MLP neurons of a small language model. Each row is named by its layer, matrix (up: input weights) and neuron, and shows model dimensions 240-431. Each number is 500 + 50 x the weight over its row's rms, rounded and kept within 0 to 999. Numbers have three digits each.
After each neuron's rows, "fires in" lists the words (lower case) most often at its 100 highest values on Wikipedia text that the model never trained on.

L5.up336:467484519517476515530460419568509616382423552485444522569464435431501385454484489419488459502526457483534515536417560513493484534550519519451555449536520569440536416439556397463557548412567549550481376480492586482585448455390509492468484461529393500531515368547522523516504416505434572493457441527495437485490470502504542514547500518500475429474471407552375557444511431517550499593572508493512485408470427533523525485483436402496571487454461467477462527448477493506486501527522423428443534450546470458492378539567430530516539549491558443554477467498483465493584535486525458519
fires in: "who", "history", "later", "previously"

L6.up583:534535521521493453521476435545531450542434529525467546459546542545502555506612448457491548500517518510414608552540477435494569585505425499516499465484579526595456499479440510549515468467410491593573506508585565482486483614483543539432515459506461445468520518453539512446466505431499631501474406548469560484460505508468465549481406455522420509587458459528509490512528531605498538550554455438347397508381469571503494605508538458442466414512454433518497483497405429505470534499504437490557493547522456428599448563524478523518510532530463521437520461503519419540487567538378428486
fires in: "in", "first", "second", "to", "from", "2nd"

L6.up804:437499444543510482513481543582556448388433460420397561467415575555501517450518425559539401495532483515487413422547516581576461525496466469583495512476476530415444526606555461474472568505471445449485483422581542556572511436464511517445537467521522474458424450499534513453446566455488581469484440444562477472476482452435455559509533489518529474495512617499450442442578399479487536510438543514444553464557496523522516537466595559480368539523413433453584530490412610459558405455474471428513502440494505458498533458512478441577489480473498501514498528524509486452522484588491478478
fires in: "an"

L6.up1448:444467519391541540471467483523585501512349485554550546588566513477339606561519562489519486390489534523528526536457503561444450547503532362429436463477520420517412507470449513417503471484469563471526482549523543409515491469606492464499466493597521410585484487489459448531479376568496507522499382468487528349461601456429616471482466587472568561498488614565518464456459481490547563558456523494442511466528501479529495527451421505559444525495431515538544516512478523431493534551461389498524454480521501463488526451530496475478496481455466520495478517527537465478469580426504534586
fires in: "a"

L5.up907:577519424529518512451590459489532502536421527496520566550515514547430553516534500463487534525377427506444611481506536540586514485536533427590394481513526507456503555488531506498429507382519515589499495483423461547569524509432423481458516523446457567588536546565546472533488407494538495518530512455488565576531436483489497540542499447457449443420510452584455509471519465529541519484431613514455528506459417504575428509486442441439463425541414476562536469480580453412527483440552515502500483526508503551548487539484418468453473455515557446471442526447528496522470411442513523453
fires in: "and", "as", "when", "however", "while", "because"

L5.up1646:470462537556502539478592493563486518542350523391537537533534496481541448616599397442497502458502576460615499559478470486564550518564520485502530464450539546423464590496500596476594495509505484540491482552480387531489518518488486456447603466524492537569465497528523497486509518497435414393460514491449495519441535578516507447513510556543469508480503413514509516449504537578531553551482437445470466587519484568571458453494504518496529499462464499610484525616578507504604385486528474559497445477442551541501558502533541492415502499501413481568437488521452515502659389447469539643
fires in: "that", "one", "in", "on", "until"

L6.up2012:519465449521476493486403547526439457492441468571597514442564529442540536537470494642512609500528547569568388494554549506496531398489442537507452541564424527530482511421538457472495448559484472503567465399515444484485586548462413466524475436484525489437536542438559496485408463549470469415528517582561468444554464559499430506537522500470470525515436455513448422522487378490550488484494537475577553563507542452430484475389515512514480587535501445528541424512497492519532523484496464552516494477501511464524482502570566579545485474548464529535540532542463553512605496452527521448
fires in: "that", "which", "it", "who", "mcallister"

L6.up2030:576554516468516431446519518465644524458453510472487562442574512509483561446498570513501494488575449451549508493548487437637529537446550470535467521451568551502482488475472505436504638412504477464514457580567485565542507484472473562492542569523544489521495555489429530495503467489599442539597559504549406526590506554489494483495485567518592477483471552490463597462467387538481547473395558435509517454489492499453487560558516501495541536527319475541463597490507518412418515513457588479500512526414539463476504490522462468474524461573446522567525502509484436470499497515506471444
fires in: "an", "n"

L5.up1936:504510454467438460502434470542499489477499489453496402498488520529420457532472597438497485462490528480450589547494466553473541529462507494515493542597460513454491427731478414452585415433596441494462490493486523493535557408508451586488573502499446496558377578511565514468473480499499424487553540472550535411491491439450567498486420527548524561533488513477480470560436497571598468509461531542498501522551476490417469524403505594450491507522621390429549487479474432444407526530510425507423462532452540467444550568548448509484535469433570437534493492475431554571518389498440570476
fires in: "of", "to", "the", "in", "his"

L6.up1268:536477458552631518456533481469504537476397413529442584553600573503498526566569529518543502462538537534505538463615452487472390579428488526592562404567572487513542499510481525503496588435537561451490446551461461557517439522434472501460465526474475468507547549466486484512457429471469482435564450516477525452520436500525586572571506492601488528520464540614539485491515520618449539568406504465527483558484502473498518531538365500487475519518411363547503517446431528449476447480521483422511551490503447542466442465488445507572578483514603441500448451526521409555416401538448495547
fires in: "to", "with", "on", "in", "a"

L6.up1408:496458515517444500524503472530483537483438488583425585516498437536420425535559519519512505510474517607523483443460584483490461506490534538478526525502530577381461411509610519531433509542448513571536502456621484518470454463434527483595505524426507449585484520544445469461519483532525437533505539587507545489399513446536548406559549519497503428482554507518554581533510501526529427431489462531564424550447435543526454443492530512384462534433507509451451447483459493577424499477437471494520576557496601511464498512563545493544450456568509491429449506554483428642425518494446591525
fires in: "the", "an"

L5.up728:470492436542530555421558531546423529481420539449511464484527543517509409511522380483604342491433585491500437552538494482501390531481541538520539432547442528428467412575494444567445434465501454587507397501442554557489584461520500471483596549437470498517556553513557578470504507480421532418486478575563512525567426535471445523471519517571473505517527500465567471510531427580503509431501522608537493494475394519385545466522460568478472467507481489433493542511474517469494552558466518486506528501481504517544463497476451449377470519540492409559437512472363475464527473532494509502
fires in: "of", "by", "with", "for", "to", "real"

L6.up286:551562643589489538483525638590600571508597502524556589484491437457444493475511537426422564540489444525475505421489502602417563493525515411476615551516565426430460493537559521397508463494547400511400485491532549453516463434505564438458548530505472561509501477484541542483598490504514515550475525559451592506469498419550555478529452580443438477515477573583565422458493447448486451409489465440547505534476460472526463541538508513489484458524509391526545469471486478451475493498567551497448502550499534547435493516521489534490498463458501498529411486523444413490419446454497466402
fires in: "as", "to", "and", "with"

L6.up1484:507424483533525554499478561533549527535490514507510555481558457421556582494459480513520552543588480523460544589510417530466530453502507490481529463550578460478444586513517488493489444444478532446547432434553562499521439473563502568559581517485454602601472486541493472547405472556524427554559470387483524461458485520575598532491469415511494564521458435519515513508494522482519512481511488450473571500613379565566531455446450587485498481531439489463618580456535548593512465442541444476577555499573441470566538494520505422461486523459517524492435535491599515525444488521520506523
fires in: "and", "or", "but", "while", "then"

L5.up964:471544536547450478523459505582428468466529491608543491573516387447432490492511505384461605479542417560503490500464520474519509413539493403443493467527534490475525506546509531511519465504478486442518517496484467468524527471407504501622420528465470414459521525543580511513495560450489419484504506476419562502402458589593535438510429540618529539498561492538480552554497446622454507548523482557555510537424413471488446452472553503478481553468516435437473464486467555554480340414501454423500514542566529574517481492520427510452527433581445479503405513504496591540522515471557582446
fires in: "the", "a", "his"

L6.up1123:558376582494484447447602533550505573557462485549500472532487466460396541483472406527545482616532613454526499426454532582475459497470532436482478498538528540514476470509517580498515434422500414559533571453482434535491510520507589460503496560534478472519463537502509465519446543490471550529570405526476434419448554513527446548427519477525491494497480483503565435544428494544517425578531460525539606471450542448466516488511553530467559481421509423564521485517507503442571486438515472509511511421534491504542478438542596604491494457554516528515468516493437462575540486503534561538
fires in: "where", "which", "and"

L5.up366:559428464559504479525476499499528515490478545441423487420449488504541555448484485526448497533454510413553526444554446448471505529497529507500537438600563529496413535507655479478449572392557448441533416470582522480562484427428484493460531560496440502448495639506507600487544531508430492449484472501470536536550523469467507506507452547474596465529481480465534559505432470404506514425489536480472549514474569476522461541380564445461519486485410442524484566521405556513406522584486478558563567492467559542416519476437523519480491477563389570532464517561525475575483491476498479603
fires in: "and", "are", "were", "s", "of", "that"

L6.up759:490449516573428478455502496556569544489487411468458475503498438503482504468483513517613557540453446427491399473568483406560594505491540413490544469428462509505446585421553426436467609496477356507461477447576502532508396534540500513562607521467494518524520444467536455529491542439509509479452513485543535476512444566539499470529507476489522484506378436470470525485535427460525557522537582453564444428338530484484468490513513517579492539509421472553509578554507465442422488526536489435583575532350579488447502450610524492524551448586581459508483525509504446522532495547482493429
fires in: "an", "d", "most"

L5.up154:561424469499433455406472537493528500489533515503454474471490480504445528569427452486436442578521455420627453400545449518489483536480433490496472497428504455444467568453440516444494559479505435519488496466459492485532457400551387462438541466477437575504461474441449517572488505501496590473588514478559471514616524511541428554469548490471529434478447514429529419545512536523567476495507554489478484533478493473545499455510513521553489413465420540546446500590535488433527646423484506495538477523393480408503572496512515488584514463462419514571554468521425514487576380604479496578
fires in: "of", "two", "and", "three", "time", "most"

L6.up892:508512535464531538485529479628553487569518532531519512524547485568435535498540543473541489468612561434528446568461486528450468502496498501398563441493591469480533578481562491510495476569482434400461572491469527503492509502505444470529490403436421545467514540509456435494578490545538462495501553543481490517440504516500493509443553536520426505531466441477535480423426508439550473526509409463521472536441496512537463413507553511425570413475520495439391543582452504499515426522491500509470553368442466514515520429539526508450389439538507487502412498533521463550468613504509478536
fires in: "for", "de", "on", "of", "in", "to"

L5.up1384:423510621472485456414486497539431490601449557491552535481491474582484480525569439530429490490565445533487519395363488488392569572485489469446503531412415503561568516508467455584479460511558474461510448494591474505468529476415389530513561544540473565503527556389507461464541522457545520473456493499432502539509509566498500440524501510453443539453470480482570504442523521498555511486520470475489416533552425523496521409500585596446545505534485397530492515484416345556502516547498509529475496548507516496484405585502466469486596521519461573509480470477596504510472487538479454471
fires in: "to", "in", "of", "the"

L6.up1428:580592528492575583496457537540554555421498431481430470577539485546413551518499443587486563356488508414462523470536517451461436442412553518443531499454549465468566498529541484516513501523535380476530510445478449494480488482495496524438433443491385516492524426530508507539527601514541526449415471562538435524504341528560515544453490558452456435454458534534559439404526484508459513568369479545398445529520538494536502484491493456455463445605525497554599433520478494443498560551401555486487510577505482555516405481625456547484401462457492468607515466551495403605475569513470463502
fires in: "in", "at", "to", "from", "for", "on"

L5.up2005:610506357471550451505561485479497495490362453432585477472517548549467428548439526452580614483375415454538465518493425565515533518518503538447530547566551528540472520469516547471544539550445516636595415473501529508570468603505437550436581529478371516484461515540510490505426453501572574554544532555518460460431513576550522500443484475488471480506475422593488545498427506505522366491453464501403435533432540477485441522478532453496525541524591519487444500595516509595455527467474504462414495562464539519436470508532541566590592505388519517496502462497423479552436509448499518463
fires in: "of", "to", "from"

L6.up181:466489593592465405477473459557538542528448517538383513469502444496511475522575514527514585547582462387500525529478481496481526481506482575497481548587498479479491483432520460564544459529515456511484414456520489497466518461506530538590463400404514526498575573517520517590401463385548550505553492442645489574456467521491494451559561588478451426536470419515505504519535529545454491591623477537411545519479454563350411448464354564469399589578511556512431550438412445563548479482571458532494578507545501565514457457517510562532488546484536557570556530556493472475476489481480462493
fires in: "who", "not", "never"

L6.up580:481460537545528483488539495457454503638483465564549429522402496505522566500499513453464428475440428419513577471527441452447391516453416474492463498566567443482488518463455507488540570580525398490564468490558459467532493454503521471449534601485564453512570518497531512466434492495472518500435468489493499483475455520541498572425517502522441544527507450517612527501534467528555575495475451477446465453511584583419395530431483513442426552498564478551532483552523525501464501481468537403467472496509519446597553566543488443452530448494380439520473430422530439607553491533446510513
fires in: "one", "each", "this", "per", "another", "every"

L5.up75:496508504444463535399494517540517501556383471581521484505538534472444477452476499509577434576587552499490446476584448361424620554479487559452479510436535518477551502553484523582454561423480507545480569501507470541466441388462557430485538503597549583569548490514477518464503478522546462491461566558534536585527513639503471583455571457454479556476576541457466559545567510559536527516533428497455475468595557469490457485531496440453450516462495437604419496437469517523504508521427465561447454566548534495504493514467428409607407498500504487542575525542552528572537482500502478469
fires in: "of", "in", "the", "other", "m"

L6.up852:498393476543430511531466523541558552567411486444492582481624528449332579518447514516509489419490469500518444539461476615538545480559425479453560451484568460491460586444471576577518472448486513427567552459494491584458427476508484451462540468566451522547588465539490552554498545501515444459467501485588520481506398516557505528473515460545501402517577480468598512521443466503514528465456488549457516512594399605524548418594566482538497488499555564491526436473436506503462441480446436566520525447504530494500428461558468549516510386528463491543447467449437471453551426490551529507
fires in: "as", "and", "to", "one", "two"

L5.up373:551564489488448521466502497473535462492367516478522608533485452517487528510450545506469516525479451546427568493539500469514485462407530467465428434516550472450443509647527512540519479422557563381415544531583511601448463495465571519529567511525494422522458500461493410520497505589555478486527424531456540510402562490399541531549457480465602456543414529583438488488505501553489552467603460471481495595535516473569533538524555489513349471454456457465487435548493495475512578485522474443412558494449485515469542505480345448586478522549531560519454535446445516563550458554532547502
fires in: "and", "of", "for", "up", "into", "the"

L5.up434:473512475517545477518521463475473433432521518470544430572410524504547404504536466527494464515446500503615496534570452472525482483461541467567546451558609483476516616669451410438473408514478553520497604546458467467452494534530563548575482439501545476492523571514537372545489398509414555501434423484478588437485479537465503539622468441553512457507452513546419480471545497503574421535546560398503443494476532502517585428423498542521442504506466584484416571531461528442452517501478509550424448544481511518428461545525424524459507534503465561498483547512548474533378483547467454423
fires in: "for", "of", "has", "had"

L6.up178:503428470512464579515503511497589463453667435483452547562441478510480571507588501570508610479612444507476495532560479507521552436449511447495439580486528469527573530553515436595530479505434435409554378512437543439538496452482465578473525468474440501452546567557533424474548470502583496468421511460533497488431387513543616525479450398478407491582536430555489517421487505517483482506400460536458495506538500518501466582486424515490444407524512549477538414456511489542441507627426498414448506549598467574500501483544451446570541423507469490580509475491534469503536520448555529490
fires in: "in", "on", "along", "over", "after"

L5.up1444:416554476529535508616451555494532590527338468450516416598573445478442456499438415501385579506561454456441526430531533448502524490515544535540524515519530476536510498549563544496508595504548467491533491488494495455430528535484554575539382495548472448541479610523510461537474531493573483471484528473575499545501515449561460543474610478540511430459518507505584569519554508491554505504487428455490457524434452466495464525459518476464445454501432543496580546559456514539486459418475522451497486494524520482412457510431484542534537425545440517552546526498604507552504664411486528448
fires in: "that", "the", "of", "anion", "petitiana"

L5.up1755:473451423586541548505500551516577469446430491486492494499457477525538508455501488478514535545548457472456517521620511532522444398503528535547514457455463560437448618558637432410466573515522459330506523444596431523507415512543478583598417482434459486475457578505503544442487534528485480442486492536548549489424466485513485425500438493547555460472524535514465567482581389515481482508481455463408406445447496614519482520560518569468502541433479527519549540541518444496514480494462428494504504581494493471485510506503531543499523480545536543463521515611468440476458549544525559485
fires in: "an"

L5.up450:507390447522431424450415504542491515514466463625539490573567493486449550491490520600379465464537510542427551530471501562503425468552525416447518458527551337528437474458448607449504520475534516481481480481511514465490383537484492473515485451581493546604382491376536449486547441549464488487479508466547520500532405513601540541513388511501469420435528480623509505520513470519532503598501490552466519488514539539627502474494439446452527457564538425487508532594502593507474441512478445509614554426554537611479508436429472488560540427560492539485443514514381496548413453528485528524
fires in: "and", "as", "with", "to", "the", "by"

L5.up249:530505503506452445506410459417563555469580456537541478539512486567480515576553485611503520435489476458497498527524471523379511500471459425430530429392484527496488495568462429561468508442493545506482574487441507472455476519456508492466567473509503414498413516489458528427395518456577472447491560511481528423543566557573518495536404460516558525540554529450505489519518530457484472485535483537461411523626599407455509492526508539433497478459558518460499474627531484482445496582533484509506347522474498570473514442517497487501521464556618480514572611560476514606380546500478491358
fires in: "of", "by", "to"

L5.up1043:568571487590500512471522458497521517488458485586494387517430513571537436463550443515493529434492577423512500505378438457442388536540500550515570551595517505454391507467492504566511511533381540470528576543510472490605499520456435562542556500429465488562612461503515528507519437529485520550429435500581492398390625457539545495458475511493529467579530495423532470381449448591514449503445477421546511535522518513434534485497607491447521506521508422492529477542571465478448470485556591582511443498594470437499525440507616459380353546500512493561481438597500530449606464484556530504
fires in: "for", "a", "on", "has", "professional", "his"

L6.up134:480491622442450422574474543575462541418457544467457509491563504484510518485503464548487425505520508499556427452462471496576618518544531511485506452612547516452517475482503544460541564461487447490507443588483526452540472478473496437448461585507515520580379506459465494514451595482568413452556534529561499482443590479479585492473480504511550548593441449525568433462417468579502542556549545483442498391564484499450478442485386485530504535494521531486542504574544533473458530462578529458469541547475494495451517557467562450526462468399526451557537520584490480454544395598437502516
fires in: "21", "1", "31", "11", "2"

L5.up1986:558508521469480512470503577526445501461516488452516503453449530528574560525460588515507459481516526544462520568482355577453569376566470491540541479454446465426456540543561471523555447412488537433436522414505559534528524500484416412420563465493521517549383522473496506533467523509526468525585507485455490469461526484520591495455523496536455575549500475471439522567443458572577527489516520464437539620465503563616518473409564457489556485467488463419506498463606399516542519522526550513507503462498551577455536512590555506511434640575451523546518520418351531566460474423515486583
fires in: "in", "and", "by", "of", "or", "one"

L5.up1263:508455507414541473523544408450501462524426503515476419553491553533403400480564457497553502502456419544421525511525474490429496538455566424489550505532494463516508415519535457452564416499528432546564538514478469520470446517552501490440426524590521527547495543503492537476543523496563486510474505611595479547568481516537528505553494493581543526488474497505496623507499565436549519550541530446462523598506468455464528437492519596457498527483481488565613521495465439504543463525533448441463446500479525554518470540451478502505533529515506495470519509501423559436521520538424534467
fires in: "to", "of", "with"

L5.up1664:527465500572410461483442495531615411484406506491521455538480501475414435559495502459437510499501482531482422458434520418423510498491490450444517562449497462447527516510525471539503537482536523496558504494519542438434485460506455524511484488519469440488436531468546543478445499381483526489487570531504551522483523519498512505498458485517528597453530600498482554507498561493550558484535445462464575426531517444505471451512584484425489466489549441526561404500515550451473480444545531400459471529467550581505464519362487505430391528518519455437538574569502435560513522519523442388
fires in: "for", "to", "of", "most"

L6.up1036:557532445500536519398449479469461499512502432530528429532552492529492416525550453410571484521484520479560451525538458560538446516416464517506430466467461411557468523517506534477521427455447479514501525518635491420582543485431457494488448469578443431498563500490536504510491552400454513538449440523544569519476494513490575497435540560535457519457468489479526497468533479513512442577566493428527454503478527561424461465466551456525458538502552535541535568459499522539507404454498497503426546491514494592465431472531475554566536550483591382470594505501470431540464482496460529586
fires in: "has", "had", "have", "previously", "already", "not"

L5.up1805:577474502456417534439426438478487502488489399537481482424545565565601528550564480439556428443530514475601523550484388493522435595497488580545518452463524485493511517480449494481601533467505527421558563506428458479558547495537542500503394498516402479442471557448459516398502542570531507560504504590520440468374588455560503443485423500494438499526448541482537554502501439489514562554535499563463463533491539448520507397505572399492471503547504496541552519476463475482530438626485524468583439563541486582480491492542508491442395459537432531473508535528586509507493466465596531531
fires in: "in", "on", "of"

L5.up242:413549513447623558526458466525475530511375442516537474521569494576572520435480527520480462433469404482534433476540425425506501524489528554521508394591482502556484504498479509552527501498449484457501504611520559482514493542416532554581516470491520550442502522641428445564436484523541548514442568508525473562500482504567616364477559507581504475418443586528505398569621445507477387520436511538564502495419569512462480501562427455453463456498534458444487455496452529480399520530478518419460422538455480501449522527437524541446507470640448437546455548576512483598493500381447458448
fires in: "to", "petitiana", "a"

L5.up740:500452519430536454422484477468500487479533546446523505389551499485508439604382491431469514505498586520561509526484451431432440489504453449519589471490528612502570558531516441492458447602479530523496561541534446545495450493539503487501563511544474413575560510447439471484448505575511506559390481452380572477428506492512504574558457556574512517542531550438463478454591424437606423503534606511520463375420569492543565386540491532496402386492405520503431521568522480523463491566522536592436526551588489494491416530495437443436532445393494477510483486504555549547500551580596391522
fires in: "of", "and", "as", "former", "for"

L5.up461:548450587486460508594529541493536517547437514527600427504525557500469489459472482520544471493469560575557420479529422541500434476449454436389513596427493556553403520532555480470487485470459513634466476515508546419479533400522399554472533561547500536475388561409421467549454509544507561530550516498523509496501463583515515443448511534460462509464447483539486564490385493490446451474420480562463408603499494515477505459536534508413468442470558572415520502400483480538414513538467471542529549529365564460447475479467413601517530503461489564500557518484444497505479386566414495489
fires in: "to", "of", "in", "year"

L5.up503:359508528484418486425475516457485464541455532483478522458543589459546531511453588580624493416477392432603479536481495541569535501456434513509487474491574569487484543471521520523528401587483467433453542430457495566388426567593498478449557491513520570471523571481525563489460554533526521562489465516435590460517552481587501438449507520590481453426354482467521494508518444529481466523424529517537479524565493574442485393504541540582478459572469501424449555498504490497522450502420494359476542546514545439505482551565418571480497467505411423485556567387555517515504549477489537450
fires in: "of", "for", "in", "on"

L5.up138:553529500448512510439512568475570480409421566538443531604533416608534487433519567510447529480574506537449467520517499607483455473524511598559515539511496484431492502493606496440518405515466479520524475473439477454572468526520517506542511518421472535637475592501558471495554548520442574575468529489471514475466509519469534542434542526509508483603412481506397484485474469467487531496522557537464505494510480535484522527301392513517541428530480359639482529589533482474418495502548446498532480560504500552498507545446536468558495582531577516516472449498438412480501568499516512521
fires in: "but", "and", "until", "born"

L6.up1703:447559418506565439482433660517477525460420550450508464517475462505469558521514500575525573465567532366493459536497540458448485555443435464476476426445486392497403447483481496471439429543467509471491460483546510504507481552508416503484625513374432513478499526442465470499554415503529626373438490453515558484531475544569529449502563508559562436595548554527533527526502533517433451563476517533446448531546556543537423563574473443386522488558464531480571443491474471473485406576488499520623559528492489484481449429493419609512497459510483475543450534597419492545483502495518442530
fires in: "and", "his", "by", "some", "of", "her"

L6.up1967:476511563508449536494581555480513529572391469561474509551501483532487526525519499469613564408408507470438537534523462472518550446485409498433500524475492468580515522538502542491498531526547416537495608573553478615439506517453512553503420538542471474526510498585465359592539507490532476460501456444524444448550456477500585552459436529533556579521466506574517445487509460485482558516525542417496487414400514438487508428455576526545543471481395568553467605489522514559454520449510526496542476538422493469484473518483522555476474413599542526425459482491430496490582542518558493531
fires in: "and", "to", "in", "at", "the", "or"

L6.up1220:505615509611492480498534390510561517513441569554475408431478522510483558432474453491514512486534566392491449492356568407525515432610427450487590513483548440532559546469523439461492365560438465470523517499522544508502476505437416545528478601554551536491484474557440443446457513535432537486548469470577592348493513440500463506514511546574440484492536486544521530472528444400531422365456460572479410558481522482506496495460613443542438447581507553590460483581513479493387470497484516547484428536460455494607561437526503442496476506499480606426491422536475447434574506563530500526
fires in: "has", "and", "as", "to", "a"

L6.up709:506392448505494401487609377599517514492462485577515433503486541554442508487575527582484505558502474449466391507581526444511528458415507416612524472549453529458441377489510456550495463414553438492535507461519383541510510461432516466554486518531513565460478516523594532474366505529502573491456472414558506478491429486560510483510473373545458518488473485532584533439529470470416506509535628441399484496471482572521483487572534487504573575406598455456446551555493516501475601460427517558483502469564595465537527434436450439425491506569448532504435497493490501435465459532512456472
fires in: "other", "this", "these", "all", "s"

L5.up1910:459458442547514401542495480501545424538424558559459449434527550484526576371453415471583542480491453523489460453412432424604481543580510433527468588492562515581416372467604489478487484501492511517516468525599481502500562443550565568529469530454412490519471605463496537532463519413479518463512559525443470546489404399444430507528484571525527448529451489588466437484518486467518446520503535447477403491507495463573413490512494495481425515509483448498432601554430480489523463552521474517638484549522514451571428484451505605524479474491466459512489502544511498546459449551466522487
fires in: "of", "to", "from"

L5.up1853:496482488478539503427449494502512520514464471443441480520579556530481499476537470441556466541447527488501432490557436471507539525432592523540485522485570475500472362504416555493593480512537465495445562483536538556494442552466509527454575509487455482429580489556555508517484507502522420418508556468541402545476503584467647569498515533527535530452526493502556425539507488544528460546442528451432477510513464504485421442518541462454483434495548558496489511602508579433519564621478581590397493569547472440518447513437566442473557537587545480607548465538548499496483489513483556507
fires in: "in", "on", "to"

L5.up284:599390485541459468524557434454551536517471574529497543534465607501492467476431490446470560565571606464428523615431514461498528406541509538413522438473485493446547461487568447496579486486446490478517459407416442488479554500454482479479422437498448493506489571527491500563553506505534464442464492575574506545509496525506502506454500531512482532496504507531506553536523495548468543499460438456514491521459551555577477535442579594578466444514454491545396472527453492516458565543583481526526495473532425409480517541514490542589582472500465467487551477492576510582548526401491450522
fires in: "such", "by", "in", "and", "as"

L5.up584:505461507502423535399481520544458447502562419451493484478436440486564516482479453534483482460517540532551529560538389536518483471615520492437453467395517536437554470583618400515508551435398446511532445463462573456603564524499528491498518536503520530464468524479538481540568554464541541521473457493500475483526515463554520414482460542513556479528537526476508450562599431557485515536394402497530446527557492590532609495467509475502406563486463484480500475506522560480421471585433543470520473547509427484513429461478520544551536440491486521479463518468476526479422561426594515489
fires in: "in", "on", "is", "by", "from", "of"

L5.up498:518525481475452517497473518506585455473434454459467496566556548564493667453557520536498514443558523451525567536545477545417503474586501473398428552370512459568480433586412476462531513534474586524575387517540507387487466480475505487484539470493474574456351545464500475512528455552506447537451500573475497441514503512502522554516416442429523560476464520567482437557466484506473488586448400560505425473556455457521461414478458375485471466458580380458525443547505522527490538461538483492519474594437457502448475546529518468424497513601599408523463561464442470567475545541506502481
fires in: "from", "of", "to"

L5.up1623:399543469536381510393508599466533498436424458514456473447511353475529518524503427479453548515547548441495597461518516511539476481437491525588549466496486434506473524514482541583557468469486459437504515435515533456483592492562583499553576475602425505536531575468456552549434538374473573447477575560584499475543452563533554484520496481548434515574452566405474520655540485419508472514520492524487485576529503419463470497455526463517503436508495460448468496591469538423554464544510531537493549471441556512473500458501578469499564525496584472434480644429609524477464513533407334484
fires in: "also", "then", "eventually", "only", "never", "previously"

L5.up806:482506513537524558448483590475562519418489506455420501523466486531536477467410499466360469602588519508489561489508515548550568474457469570423515547466548474419522482533460487498481538545504491479509449441548506541489514482576644607451610445566464481489473541610462557570419498474459557499380490555411540482591590512511483477519502483533512490551448532411551558514608446453484493511472573562485508358485518490489376476592458400523422451472448504455495495564408530498489428594545487487557559480515545496494479436530473504469489463465540568454435658431510571450499546512448431498
fires in: "of", "in", "and", "who"

L6.up1367:473481558426522503434564490563472479499436423456588558447519528513435506500496509564548491434365489460622486516501428565469464489461564463534499443483513447410458537474415501513602450466446500471436536422564482487476483461518405478539504467504531515534563557526496542426462489470472460492463463549417471464460544436510506532443442384609416503524464511469563507511424435508500508468578471558478447485545602539526416420458501557524460480484549512469532514565497544516491556532501444499530469615513432462458492518544496572514458547603594475488478465550488470565496456484473609580
fires in: "in"

L5.up764:467480538463565543631466501567545599503486557503507513594470463611434496508507516600544510563527502623562520514464504537417489505522521464442492503502523427472480355513449515619493497534563493544487552497482428464503489460433468518483500536513512475498484526620427487464617484508416466563407472493472518518449515440537532477468488524524531416568499465543456450460430505564468540588560484500472469553439560486522538601545471533509542461466575488552609562478567354524468470599413519515542459491499544479532503600490506453477563516601473471554516341546455517502510564560499518609
fires in: "the", "heber", "in", "themes", "a", "it"